Weights of a small transformer language model.
Size: MLP 1536 GELU, 10.2M parameters.
Architecture: LayerNorm before each block, learned positions, untied embeddings.
Training: a variant of Muon for these matrices, 354M tokens, 5394 steps.
MLP neurons of a small language model. Each row is named by its layer, matrix (down: output weights) and neuron, and shows model dimensions 0-95. Each number is 50 + 12 x the weight over its row's rms, rounded and kept within 0 to 99.
A block is one neuron, or neurons of one layer that tend to fire together. After each block is what it responds to, as a language model described it from the Wikipedia text at the highest values.

L3.down1364:39 53 51 55 34 38 72 36 37 37 36 39 33 38 51 27 61 55 55 51 49 45 53 48 60 38 51 52 54 61 63 51 32 43 39 39 46 48 48 42 38 42 40 61 64 40 69 52 53 37 59 48 66 42 50 54 58 66 66 59 66 25 54 48 50 45 59 42 23 52 51 54 44 56 59 46 44 89 38 41 47 47 42 38 56 52 49 42 53 54 38 57 43 34 50 45
L3.down1408:61 46 46 23 51 64 48 49 48 52 61 55 33 50 46 40 66 48 69 67 35 37 45 57 45 75 69 42 51 42 40 51 30 45 45 43 38 45 52 30 58 45 52 56 55 75 56 42 54 70 69 50 59 68 51 58 55 67 80 53 63 48 36 43 72 52 52 40 41 46 73 31 72 34 44 41 52 64 46 55 40 49 39 70 63 43 73 58 54 61 56 65 58 49 35 54
Responds to: Adverb -ly suffix. Fires on the -ly suffix that turns an adjective stem into an adverb, as in original|ly, common|ly, complet|ely, particul|arly. It also fires more weakly on other word-final pieces such as ever|y and N|ot.

L4.down158:49 45 27 42 41 67 66 30 62 57 52 53 42 62 52 66 57 55 49 53 31 64 60 65 39 57 44 52 50 59 43 57 40 46 56 48 45 50 46 53 50 57 58 64 39 47 66 41 39 31 68 53 55 59 58 45 49 57 37 60 39 42 56 51 55 72 59 41 60 61 38 61 65 47 59 58 27 46 56 39 48 41 46 57 59 32 49 59 56 69 65 64 29 38 38 55
L4.down368:33 44 47 51 46 61 70 50 42 22 52 38 49 57 48 48 54 52 50 32 57 81 82 35 60 64 61 66 39 50 64 58 74 42 48 40 66 52 57 61 46 50 45 48 32 45 39 64 54 62 57 54 58 39 48 66 26 31 42 50 61 64 44 52 41 63 53 26 62 63 55 47 45 56 44 60 19 48 57 43 60 43 55 63 57 37 36 39 61 49 32 41 41 39 53 09
L4.down908:51 48 34 58 53 36 48 40 51 29 38 61 62 45 55 56 58 34 41 53 59 38 35 50 54 65 41 29 49 50 55 72 33 59 45 33 79 36 58 41 41 45 44 40 43 63 56 60 45 50 62 44 43 43 31 45 52 53 65 45 54 58 44 48 73 30 52 44 66 42 45 45 53 58 72 61 45 45 38 61 65 41 58 53 40 57 48 62 56 39 42 47 60 35 62 60
L4.down1152:31 67 55 37 53 40 47 27 44 68 61 65 53 60 63 41 24 42 66 54 56 35 48 60 45 56 51 55 53 55 64 40 49 33 55 32 53 54 47 66 46 40 57 55 37 41 69 74 49 33 49 66 34 47 43 48 65 53 37 61 69 65 59 39 30 61 36 40 47 51 43 48 54 58 51 37 69 36 50 55 42 25 55 42 47 38 43 42 57 56 29 31 43 48 54 43
Responds to: Adverb-ending word pieces. The -ly/-ely piece that closes an adverb split into subword tokens (larg-ely, probab-ly, quick-ly); more weakly, final pieces of other split words (gro-w, ab-out).

L5.down140:55 55 53 60 35 45 54 69 54 50 36 54 63 61 35 50 43 57 49 47 50 36 44 33 52 65 43 53 58 49 49 46 48 54 49 73 49 32 60 42 49 52 47 63 61 56 39 29 45 52 42 66 49 34 16 49 61 57 57 62 63 37 51 72 51 58 64 52 60 59 66 44 62 56 45 42 43 49 41 53 53 48 63 44 32 23 45 46 38 63 37 32 55 30 71 48
L5.down449:33 60 73 58 65 67 42 41 44 34 46 56 60 73 65 51 45 73 54 34 37 59 50 31 56 39 27 24 40 60 58 72 47 41 81 62 56 57 61 53 60 53 49 36 42 58 65 33 45 64 44 42 38 64 39 43 56 54 65 60 47 54 41 71 60 31 51 47 39 63 60 37 41 52 39 73 38 53 49 63 43 31 49 74 48 58 52 44 62 59 38 41 70 60 39 66
L5.down734:63 65 21 50 64 68 50 49 69 42 53 53 61 50 44 64 65 62 31 51 58 40 53 50 53 43 35 59 75 37 58 47 38 57 49 60 48 53 52 43 72 73 50 61 72 47 58 42 51 39 42 69 53 54 48 46 44 44 54 64 48 44 43 36 64 30 57 45 44 66 60 53 49 59 59 71 36 38 46 48 50 41 53 53 44 43 47 55 50 47 33 57 47 47 46 67
L5.down737:51 59 52 57 44 45 63 44 55 42 39 61 67 47 55 45 69 56 36 71 35 64 60 17 52 56 65 53 49 69 43 51 60 36 31 34 72 61 60 45 51 54 54 31 37 33 47 67 53 50 66 52 59 35 63 46 46 61 60 61 49 49 65 52 54 46 59 26 77 65 78 42 38 44 61 40 36 66 48 50 46 34 05 43 47 36 56 55 34 27 49 52 56 57 47 48
L5.down958:46 65 55 60 38 42 58 48 52 53 48 58 47 64 41 64 54 62 46 66 43 54 50 30 55 44 34 46 86 68 41 62 66 48 37 61 48 38 34 25 51 56 55 46 61 51 64 49 70 60 54 59 40 69 37 63 47 46 30 35 40 40 50 48 45 36 40 53 27 60 66 32 41 54 50 35 51 38 60 43 44 53 69 42 53 64 60 55 58 32 43 75 71 46 52 42
L5.down1117:36 57 59 36 69 52 45 52 45 33 32 62 47 55 52 51 48 67 66 47 50 26 64 53 58 60 37 55 45 76 30 60 59 39 80 39 44 52 54 62 51 36 59 81 24 44 43 48 35 39 30 67 52 49 52 48 54 53 57 48 34 36 47 55 55 56 53 52 58 52 36 50 56 55 42 47 64 69 77 65 38 59 44 61 50 47 49 49 50 59 44 55 62 68 70 54
L5.down1273:82 41 23 68 46 45 52 34 58 48 53 45 33 57 59 46 48 27 50 48 56 48 45 39 54 63 64 34 50 23 28 46 64 48 45 28 53 44 64 46 70 51 56 51 42 41 49 50 45 45 55 44 44 32 66 68 50 58 43 56 67 46 66 47 41 57 56 65 35 34 43 46 58 54 45 61 73 44 52 57 62 47 43 23 51 49 41 63 65 30 49 43 61 36 46 37
L5.down1339:48 58 40 39 49 69 51 53 62 32 64 71 72 50 33 49 56 44 42 50 27 48 43 39 53 36 38 47 39 47 41 49 29 69 47 45 66 52 43 38 51 68 54 39 44 71 41 42 51 39 39 49 44 55 50 68 32 58 30 39 42 57 38 58 61 62 59 46 43 53 51 66 22 49 34 42 46 62 42 50 45 48 70 65 54 66 46 63 29 53 64 50 65 32 66 42
Responds to: Personal pronouns and "be". Third-person pronouns he, his, her, him in biographies and plot summaries (his retirement, won her); also "be" after to/can, plus look-alike pieces (he-lped, be-aver).

L3.down215:69 53 51 41 26 60 72 61 67 48 53 63 69 54 53 42 47 54 49 41 73 29 80 34 66 69 70 48 47 53 45 47 39 66 73 39 48 51 52 59 51 43 65 32 40 64 74 61 33 42 38 50 35 54 64 37 71 69 42 46 29 36 34 35 36 65 45 52 36 64 46 42 77 56 41 52 56 73 34 38 40 57 44 41 35 31 38 50 68 44 25 56 59 54 62 40
L3.down1121:35 34 35 67 44 45 60 24 74 18 47 44 53 50 65 42 52 33 47 49 51 48 43 45 47 71 77 51 30 59 53 67 66 39 34 55 55 52 39 62 45 71 50 37 63 35 48 55 61 60 56 53 46 73 48 35 33 51 42 62 50 45 31 41 59 38 68 37 41 56 43 34 52 68 67 67 51 47 26 60 55 49 48 42 54 41 70 50 43 40 48 39 40 56 58 73
Responds to: Section heading final tokens. The last word piece of wiki section headings, just before the closing == marks, e.g. Playing c-areer, Statist-ics, Recept-ion, Pl-ot; also table column headers and infobox field labels.

L3.down818:46 51 49 52 42 58 54 57 42 24 71 62 58 42 59 37 61 52 43 61 38 36 37 51 59 54 33 47 38 41 50 60 42 45 53 48 62 57 42 38 47 43 53 50 38 63 49 38 51 45 41 52 40 59 75 40 48 53 58 47 50 47 58 61 17 51 33 48 32 57 63 52 44 59 31 39 46 67 58 47 53 65 58 50 45 47 24 36 44 52 23 65 37 44 62 49
L3.down1067:44 61 75 42 43 63 52 43 57 41 48 40 65 50 75 64 55 38 50 55 50 41 37 48 61 63 50 69 66 33 62 47 47 50 75 49 36 22 49 29 51 46 49 55 57 39 34 54 44 64 33 46 64 58 52 29 44 42 57 49 36 27 58 52 48 56 52 58 72 37 58 35 60 63 22 74 47 59 50 48 47 45 52 62 45 48 45 50 68 68 11 40 52 56 35 71
Responds to: Possessive determiners. Possessive words before a noun: his, her, their, its after prepositions (in his career, for its garden), possessive 's, and pieces like gr, whose.

L4.down423:63 55 45 55 62 72 72 37 38 43 32 61 58 52 51 39 51 34 48 22 52 43 62 73 33 40 43 46 42 52 48 42 55 52 54 62 60 69 57 54 58 60 68 53 71 42 47 41 24 38 45 38 29 49 48 48 50 73 30 63 69 63 49 36 52 54 44 45 42 46 57 29 44 55 62 33 37 45 55 64 56 61 48 56 30 44 45 50 27 23 48 60 52 37 37 57
L4.down1153:42 45 35 46 49 40 69 71 50 53 57 41 28 46 49 49 59 50 60 47 49 59 54 57 28 49 66 30 51 52 31 48 57 47 85 56 55 53 58 49 67 60 63 60 50 37 33 57 55 60 63 55 70 58 54 55 47 39 60 66 68 61 42 64 85 47 63 51 55 56 44 28 61 37 40 58 36 53 55 45 54 54 49 57 47 53 61 55 36 36 30 36 49 47 56 48
L4.down1396:51 40 47 56 58 54 63 39 51 79 47 31 49 51 59 66 58 46 50 68 41 47 61 61 56 48 59 61 66 42 52 55 37 43 70 61 39 56 66 54 60 54 45 46 42 28 62 50 52 40 45 35 49 53 51 40 43 21 31 25 55 62 39 62 43 64 69 59 50 52 46 49 54 53 53 31 22 49 53 59 39 34 56 36 36 42 45 52 30 63 52 46 39 60 57 64
L4.down1405:69 52 61 60 42 43 62 34 52 41 46 42 38 47 37 88 56 44 41 51 38 69 66 40 35 47 56 45 67 27 31 59 45 67 34 51 67 38 34 47 50 35 61 48 37 37 59 44 39 66 64 59 36 63 42 49 80 59 70 61 50 72 77 45 70 56 47 52 63 50 54 31 34 32 38 42 38 43 63 50 69 36 46 57 13 46 59 60 50 39 42 45 60 34 55 57
Responds to: Year start in dates. First digit of a four-digit year, the space before it, or the month word, in date phrases like "In July 2022", "In 1974", "On August 14, 2013".

L5.down230:57 53 52 74 56 40 58 29 33 46 70 54 26 60 49 46 43 73 44 52 75 65 32 66 59 60 73 60 48 54 61 56 50 46 30 67 20 60 44 51 23 76 43 42 64 79 40 37 47 51 67 36 50 50 61 62 47 55 46 47 45 41 44 41 42 65 62 54 53 46 68 55 30 18 56 35 51 59 39 41 48 55 43 44 42 42 81 46 64 55 41 50 27 62 50 54
L5.down508:48 43 62 54 52 24 59 32 56 53 68 50 40 60 34 42 56 57 39 63 45 38 48 49 46 56 56 38 46 50 31 54 14 61 46 16 43 61 57 52 55 58 56 64 47 50 69 33 55 64 47 42 56 19 64 68 59 50 57 49 62 66 39 60 47 77 42 77 51 78 49 38 56 53 39 64 49 37 40 41 61 37 33 44 36 46 47 51 53 52 54 48 53 59 29 51
L5.down706:55 52 52 37 44 49 46 24 41 44 29 54 53 50 55 60 56 60 46 56 42 30 48 66 48 39 64 60 45 68 68 54 69 29 27 52 52 43 39 55 45 55 62 65 43 63 39 67 41 53 38 68 57 54 41 47 52 47 55 51 68 72 62 43 57 37 54 56 36 16 65 55 23 51 41 36 69 53 76 46 21 66 35 37 63 65 58 62 41 47 62 62 56 55 41 43
L5.down1000:50 47 50 44 50 64 72 49 42 34 59 62 58 62 21 40 50 45 47 38 36 34 53 35 54 25 52 64 59 59 42 34 45 60 52 54 49 50 40 41 61 61 41 50 37 58 57 58 46 74 35 52 52 47 75 41 61 45 40 50 47 59 64 56 61 48 73 41 40 44 58 49 56 53 49 50 46 51 45 35 44 37 57 56 20 38 57 51 52 77 56 51 32 72 33 53
L5.down1303:49 44 41 48 61 57 66 35 39 61 38 70 54 74 55 36 31 58 70 55 49 38 24 66 39 63 47 34 36 48 66 55 33 41 63 27 30 47 45 63 46 48 47 60 45 38 49 33 32 70 40 73 44 89 64 29 53 67 26 36 39 51 49 48 57 44 32 55 52 45 52 43 61 48 53 20 75 49 59 47 52 62 49 71 34 30 70 37 57 57 50 42 46 31 50 34
L5.down1401:44 50 31 60 61 60 48 27 46 63 51 46 48 73 49 51 35 53 44 45 35 25 36 59 57 29 58 48 42 70 65 57 45 47 45 33 50 37 56 30 44 59 41 61 25 45 45 62 46 64 57 37 63 53 38 35 46 08 63 71 55 45 45 45 65 58 68 63 49 61 40 32 55 60 62 67 49 52 49 55 58 42 25 58 46 44 37 48 70 57 42 54 60 35 40 55
L5.down1437:61 38 55 39 58 58 64 39 43 38 50 69 56 52 58 53 42 40 31 33 63 46 43 56 56 55 50 72 54 46 33 67 64 50 45 30 58 65 53 55 73 35 75 52 79 54 65 50 54 51 59 56 54 50 60 46 63 39 69 61 58 42 68 43 43 55 50 62 63 38 44 42 52 38 56 45 48 27 57 60 58 42 58 56 42 55 51 51 63 55 44 53 52 51 40 72
L5.down1460:42 46 51 41 38 75 59 58 38 78 42 51 48 33 38 51 55 30 68 62 34 49 39 66 50 40 40 56 65 66 45 65 61 62 40 44 41 49 59 51 78 51 36 43 42 53 47 43 47 54 73 38 60 35 39 55 48 50 27 36 56 65 57 35 70 64 62 51 56 53 58 64 66 57 61 66 56 47 62 55 75 56 40 57 30 64 62 47 42 49 36 46 54 31 48 57
Responds to: Mid-word completion pieces. Word-completing pieces inside split common words, strongest in section headings like Hist|ory, c|areer, He|ight, also prose words like ev|id|ence, kn|own, de|vel|oped.

L5.down65:55 49 51 40 49 55 61 51 61 56 54 42 47 39 51 49 42 67 57 43 65 28 69 58 64 35 57 69 66 51 53 22 53 50 58 38 42 56 50 42 77 43 70 38 33 51 37 50 33 58 51 26 48 54 44 43 55 44 55 61 63 54 61 61 56 52 47 42 45 46 32 56 58 43 53 30 46 56 57 62 55 58 52 47 53 39 58 44 62 49 44 36 40 61 43 57
L5.down90:42 46 45 45 56 46 62 60 43 66 65 53 31 50 43 32 48 61 60 59 56 48 66 45 51 64 45 36 39 69 49 35 58 52 51 80 32 65 55 43 55 35 32 38 43 38 42 45 65 45 63 43 37 50 39 43 62 53 50 81 37 52 51 43 43 59 36 31 40 41 65 68 51 43 77 45 48 33 51 46 51 65 42 62 41 43 30 62 87 30 40 49 51 47 48 67
L5.down131:68 49 60 51 36 36 55 49 54 54 51 36 60 51 38 58 34 51 48 62 29 57 31 55 45 59 53 46 39 27 78 38 65 45 67 39 52 55 34 47 73 46 29 48 58 62 26 53 43 47 53 69 67 35 41 70 51 48 71 48 54 29 59 80 61 31 51 16 45 51 68 52 42 46 65 61 44 48 46 64 48 56 51 63 41 26 40 42 77 42 38 65 50 47 69 47
L5.down452:50 23 54 60 50 54 53 46 33 35 27 44 40 51 51 55 33 37 60 63 69 55 48 45 58 61 72 49 63 55 15 58 42 38 58 61 50 41 33 68 46 58 58 58 45 28 45 41 37 58 50 40 52 62 37 50 51 52 51 56 35 51 62 45 66 40 49 61 47 49 65 40 39 74 39 56 52 72 58 49 59 32 50 34 41 49 30 55 45 50 27 60 65 34 59 38
L5.down666:41 49 69 43 51 37 35 60 70 15 77 52 34 22 48 43 45 72 47 65 49 39 54 40 40 45 56 55 37 75 32 27 66 52 52 50 50 54 32 55 69 29 61 68 71 56 59 59 57 51 37 51 31 53 44 56 60 34 86 61 47 46 59 46 39 54 78 58 41 53 50 50 57 54 62 39 47 44 50 58 53 72 51 48 68 56 30 52 52 55 61 61 44 53 35 55
L5.down807:58 44 51 21 44 28 30 63 41 26 64 54 38 28 77 46 59 42 60 60 59 50 36 56 29 80 62 63 51 48 38 60 55 65 45 67 51 37 54 42 46 67 43 49 48 61 30 40 61 42 36 55 68 40 37 55 54 52 65 62 44 41 58 42 48 49 63 31 56 66 31 43 34 63 61 39 36 51 32 49 40 67 54 70 54 64 33 25 68 55 33 62 41 59 58 44
L5.down1031:55 72 47 62 50 34 62 38 43 41 43 45 37 41 55 44 51 36 34 62 44 83 42 52 50 66 73 33 64 56 68 53 54 50 60 61 38 43 49 61 57 21 54 36 52 37 32 62 41 42 29 54 46 45 57 41 66 31 42 54 53 56 64 41 37 57 57 45 46 40 59 36 63 37 53 53 33 65 36 60 28 51 40 54 37 38 63 46 28 48 57 59 63 53 64 48
L5.down1365:62 35 41 32 48 45 55 60 63 33 64 54 45 45 36 43 42 48 48 67 55 60 52 72 56 46 48 30 79 56 54 53 62 59 48 52 40 74 43 56 56 60 68 66 28 71 47 55 38 65 30 55 53 47 48 57 37 41 54 54 36 66 61 50 51 36 56 63 20 39 53 48 52 32 21 66 66 72 48 48 62 49 47 67 54 55 33 63 51 33 49 58 40 37 49 43
Responds to: Year-start in dates. The space or first digit beginning a year after a month or day in dates, such as 23 February 2011, born 29 April 1987, in 1995; also the month word itself.

L3.down154:38 58 53 33 59 38 53 53 51 25 76 62 66 60 68 48 45 52 54 49 44 44 39 28 56 54 53 43 56 68 25 63 54 63 29 61 60 29 46 61 46 48 48 60 55 33 70 62 65 62 39 57 43 62 68 52 56 60 53 76 51 42 58 39 60 41 66 57 63 22 30 52 40 53 69 45 38 36 40 59 45 39 36 48 44 57 42 39 44 39 55 71 63 55 17 67
L3.down886:39 53 56 36 58 52 41 69 61 61 32 59 50 53 63 47 56 59 35 53 60 62 57 13 58 49 61 36 36 43 65 39 46 60 43 58 46 43 56 45 60 42 58 46 42 54 65 36 61 62 64 49 72 59 49 67 49 44 67 70 45 48 64 61 47 47 74 56 33 49 50 50 61 44 54 50 42 66 65 43 37 28 31 30 52 37 43 42 48 42 59 48 43 62 38 76
Responds to: Date numbers after months. The space or first digit of a day or year number right after a month name or "In"/"On", e.g. July 1989, October 3, In 2006.

L4.down464:48 64 58 54 31 57 34 68 74 26 35 34 65 53 54 36 67 35 41 54 75 66 26 50 36 68 75 47 40 15 49 63 48 54 55 44 67 62 60 28 62 39 49 64 47 46 51 67 26 79 31 39 40 41 60 67 53 61 68 31 64 55 44 41 41 35 56 53 37 51 73 47 49 39 58 48 42 58 47 37 49 68 49 45 47 27 29 68 52 62 42 43 45 49 43 55
L4.down760:44 43 47 30 57 32 54 66 38 46 33 49 24 17 61 63 23 42 33 55 24 47 50 71 57 52 59 58 52 73 45 52 50 44 57 52 69 46 52 82 57 61 60 61 62 74 57 37 49 60 54 55 39 68 51 55 57 44 49 50 62 70 48 44 56 62 38 62 53 63 68 64 37 52 29 47 39 34 48 49 51 52 40 32 69 48 60 51 27 67 70 56 49 65 67 58
L4.down936:55 50 56 58 36 70 48 54 40 58 36 66 72 63 79 50 66 44 55 43 47 42 47 56 40 48 44 41 29 45 75 41 23 50 58 35 57 46 56 57 43 55 59 63 29 47 56 55 34 39 61 29 46 44 62 46 36 75 46 54 55 48 58 34 37 62 45 45 52 53 66 53 50 32 61 49 56 33 63 41 53 46 52 70 55 57 45 52 37 21 29 68 64 55 68 56
L4.down1033:69 53 55 44 44 77 54 21 43 56 59 53 43 55 60 36 52 55 35 34 62 27 50 54 54 42 38 38 51 56 44 49 37 44 72 59 51 50 54 79 47 53 49 42 51 62 57 54 40 35 41 30 69 40 50 42 59 72 54 56 59 51 37 62 49 61 47 51 46 60 59 62 52 58 61 44 53 69 61 34 46 47 55 38 40 41 45 60 64 56 42 53 48 50 54 39
Responds to: Section-heading word endings. Word-final or mid-word pieces completing section-heading words after "==", mostly "ory" in History, also Personal life, Early life, and mid-word pieces like un-ident-ified.

L5.down1:61 36 49 62 51 59 31 51 43 48 46 39 38 50 59 41 83 14 53 60 35 46 54 53 56 76 48 59 70 46 43 56 49 52 86 42 43 35 64 44 50 26 71 60 37 62 46 61 66 49 26 60 45 59 42 53 57 42 46 50 41 48 52 25 60 62 50 75 54 64 36 63 63 50 45 65 39 38 58 17 52 62 40 39 54 75 55 43 58 38 40 58 50 51 49 56
L5.down187:34 57 69 28 36 40 31 56 55 50 38 64 30 54 52 51 62 41 49 47 55 59 40 71 57 65 54 41 43 61 37 48 64 46 70 53 43 68 32 21 39 50 61 52 40 51 78 62 43 55 64 42 24 46 47 50 36 34 52 51 58 45 47 57 33 47 58 48 42 35 46 63 44 81 50 50 70 54 42 37 44 56 87 42 54 53 46 40 63 36 54 52 51 57 28 52
L5.down354:26 37 62 59 32 61 68 31 44 54 41 49 46 63 72 40 33 55 39 46 37 37 56 58 47 63 54 42 35 84 46 26 56 46 30 36 42 51 53 53 56 59 73 57 46 37 48 85 26 34 56 38 60 57 52 42 42 61 47 81 59 56 56 32 40 53 67 55 65 43 44 38 38 48 58 37 41 39 74 50 43 66 51 74 65 45 44 55 50 38 54 54 29 68 40 50
L5.down435:53 58 35 38 37 36 73 48 39 62 49 52 50 53 57 70 58 45 62 68 01 55 61 58 59 36 51 56 38 54 44 47 38 64 60 39 53 51 57 62 48 63 39 61 45 65 55 41 61 24 68 65 74 55 40 65 69 55 39 59 53 42 41 74 39 43 47 31 54 39 49 55 25 39 54 49 47 48 28 56 52 40 48 79 41 53 61 32 60 54 68 48 31 42 62 50
L5.down822:30 66 71 57 48 23 67 49 41 43 44 74 39 55 71 44 64 34 47 59 75 47 56 28 40 48 55 59 29 27 38 47 55 45 52 54 40 59 49 24 55 34 58 74 54 51 61 48 47 43 49 39 61 60 67 54 44 30 42 68 35 50 54 36 76 36 51 39 51 47 47 58 52 50 41 50 64 67 46 43 33 48 41 76 59 40 49 62 36 41 42 35 52 52 71 38
L5.down853:47 67 72 49 59 75 51 44 38 42 64 45 63 61 27 55 65 42 59 67 43 54 63 43 53 52 72 41 46 60 42 70 64 51 66 37 43 49 40 54 65 50 56 59 51 59 30 44 53 42 30 69 81 69 43 59 53 40 46 56 39 63 50 50 63 62 45 38 75 42 57 57 46 43 48 45 56 37 44 52 56 50 50 89 45 33 45 46 53 66 68 56 57 52 53 41
L5.down940:45 56 45 63 67 44 32 52 39 51 56 58 63 69 60 46 66 34 71 54 52 38 45 42 41 56 66 50 32 48 67 48 43 60 31 40 56 55 53 40 59 48 35 38 42 70 59 48 55 42 62 63 44 51 31 28 47 60 55 77 68 62 63 46 68 39 61 31 52 58 29 27 30 55 55 34 49 23 47 45 27 40 43 47 64 41 43 45 76 47 45 61 37 61 51 61
L5.down1213:38 32 43 51 44 44 45 62 57 51 66 53 55 58 53 46 54 62 55 47 43 45 55 49 63 47 27 35 47 36 48 51 38 54 40 56 48 50 64 54 49 56 47 62 48 50 33 55 47 39 80 47 35 57 39 69 39 67 47 29 57 50 65 45 52 46 58 36 25 49 65 47 54 31 50 45 37 60 62 46 55 68 45 55 65 53 62 73 49 70 24 45 48 61 52 66
Responds to: Adverb -ly suffix. Final word pieces that complete an adverb, mostly -ly after a split stem (subsequent|ly, larg|ely, previous|ly), plus other word endings (rat|her, of|ten).

L4.down292:57 69 51 53 56 60 81 45 32 30 39 37 76 47 44 48 56 32 41 61 55 48 48 43 63 73 47 59 70 56 47 36 52 58 47 46 46 15 45 45 41 50 38 67 65 55 55 31 48 53 41 41 21 48 63 53 51 50 70 55 59 49 51 44 64 54 46 68 48 38 64 61 39 38 36 68 64 37 74 45 59 40 35 45 68 41 64 67 77 63 25 58 42 47 46 68
L4.down643:33 39 71 38 52 51 53 60 52 40 28 61 49 57 47 46 66 40 49 76 41 61 57 48 61 52 37 44 63 46 41 43 48 41 47 56 46 58 64 31 45 50 61 41 54 51 34 56 46 59 61 40 38 37 64 37 37 53 43 54 58 31 39 41 50 70 60 29 47 43 60 51 39 31 45 60 38 58 70 48 71 43 54 45 47 31 44 27 61 48 35 55 43 33 50 42
L4.down654:37 64 44 45 59 41 56 47 52 45 39 75 53 43 23 38 56 53 46 68 57 55 63 43 63 61 70 54 65 39 39 24 37 48 53 53 55 59 43 57 71 60 54 41 45 47 50 41 57 39 43 38 46 55 48 50 23 38 55 38 57 60 37 37 69 47 67 43 30 36 74 61 61 34 54 51 54 38 54 64 42 44 50 77 54 52 42 45 45 64 14 40 70 53 52 30
L4.down1176:34 44 55 56 51 56 43 50 60 44 56 43 73 62 43 55 53 35 53 40 45 44 43 52 46 30 39 29 37 76 20 62 35 58 55 47 58 38 53 36 68 56 58 44 45 29 46 32 32 39 70 53 30 65 53 40 77 50 55 26 28 34 58 81 70 40 67 44 52 58 22 58 42 57 50 50 46 56 50 30 42 59 55 34 58 33 46 65 52 55 48 53 29 50 47 41
Responds to: Word-initial "be"/"he" pieces. Short opening pieces like be or he that start a longer verb or word, e.g. be|ing, be|gan, be|have, he|sitate; also bare auxiliaries be, been, has.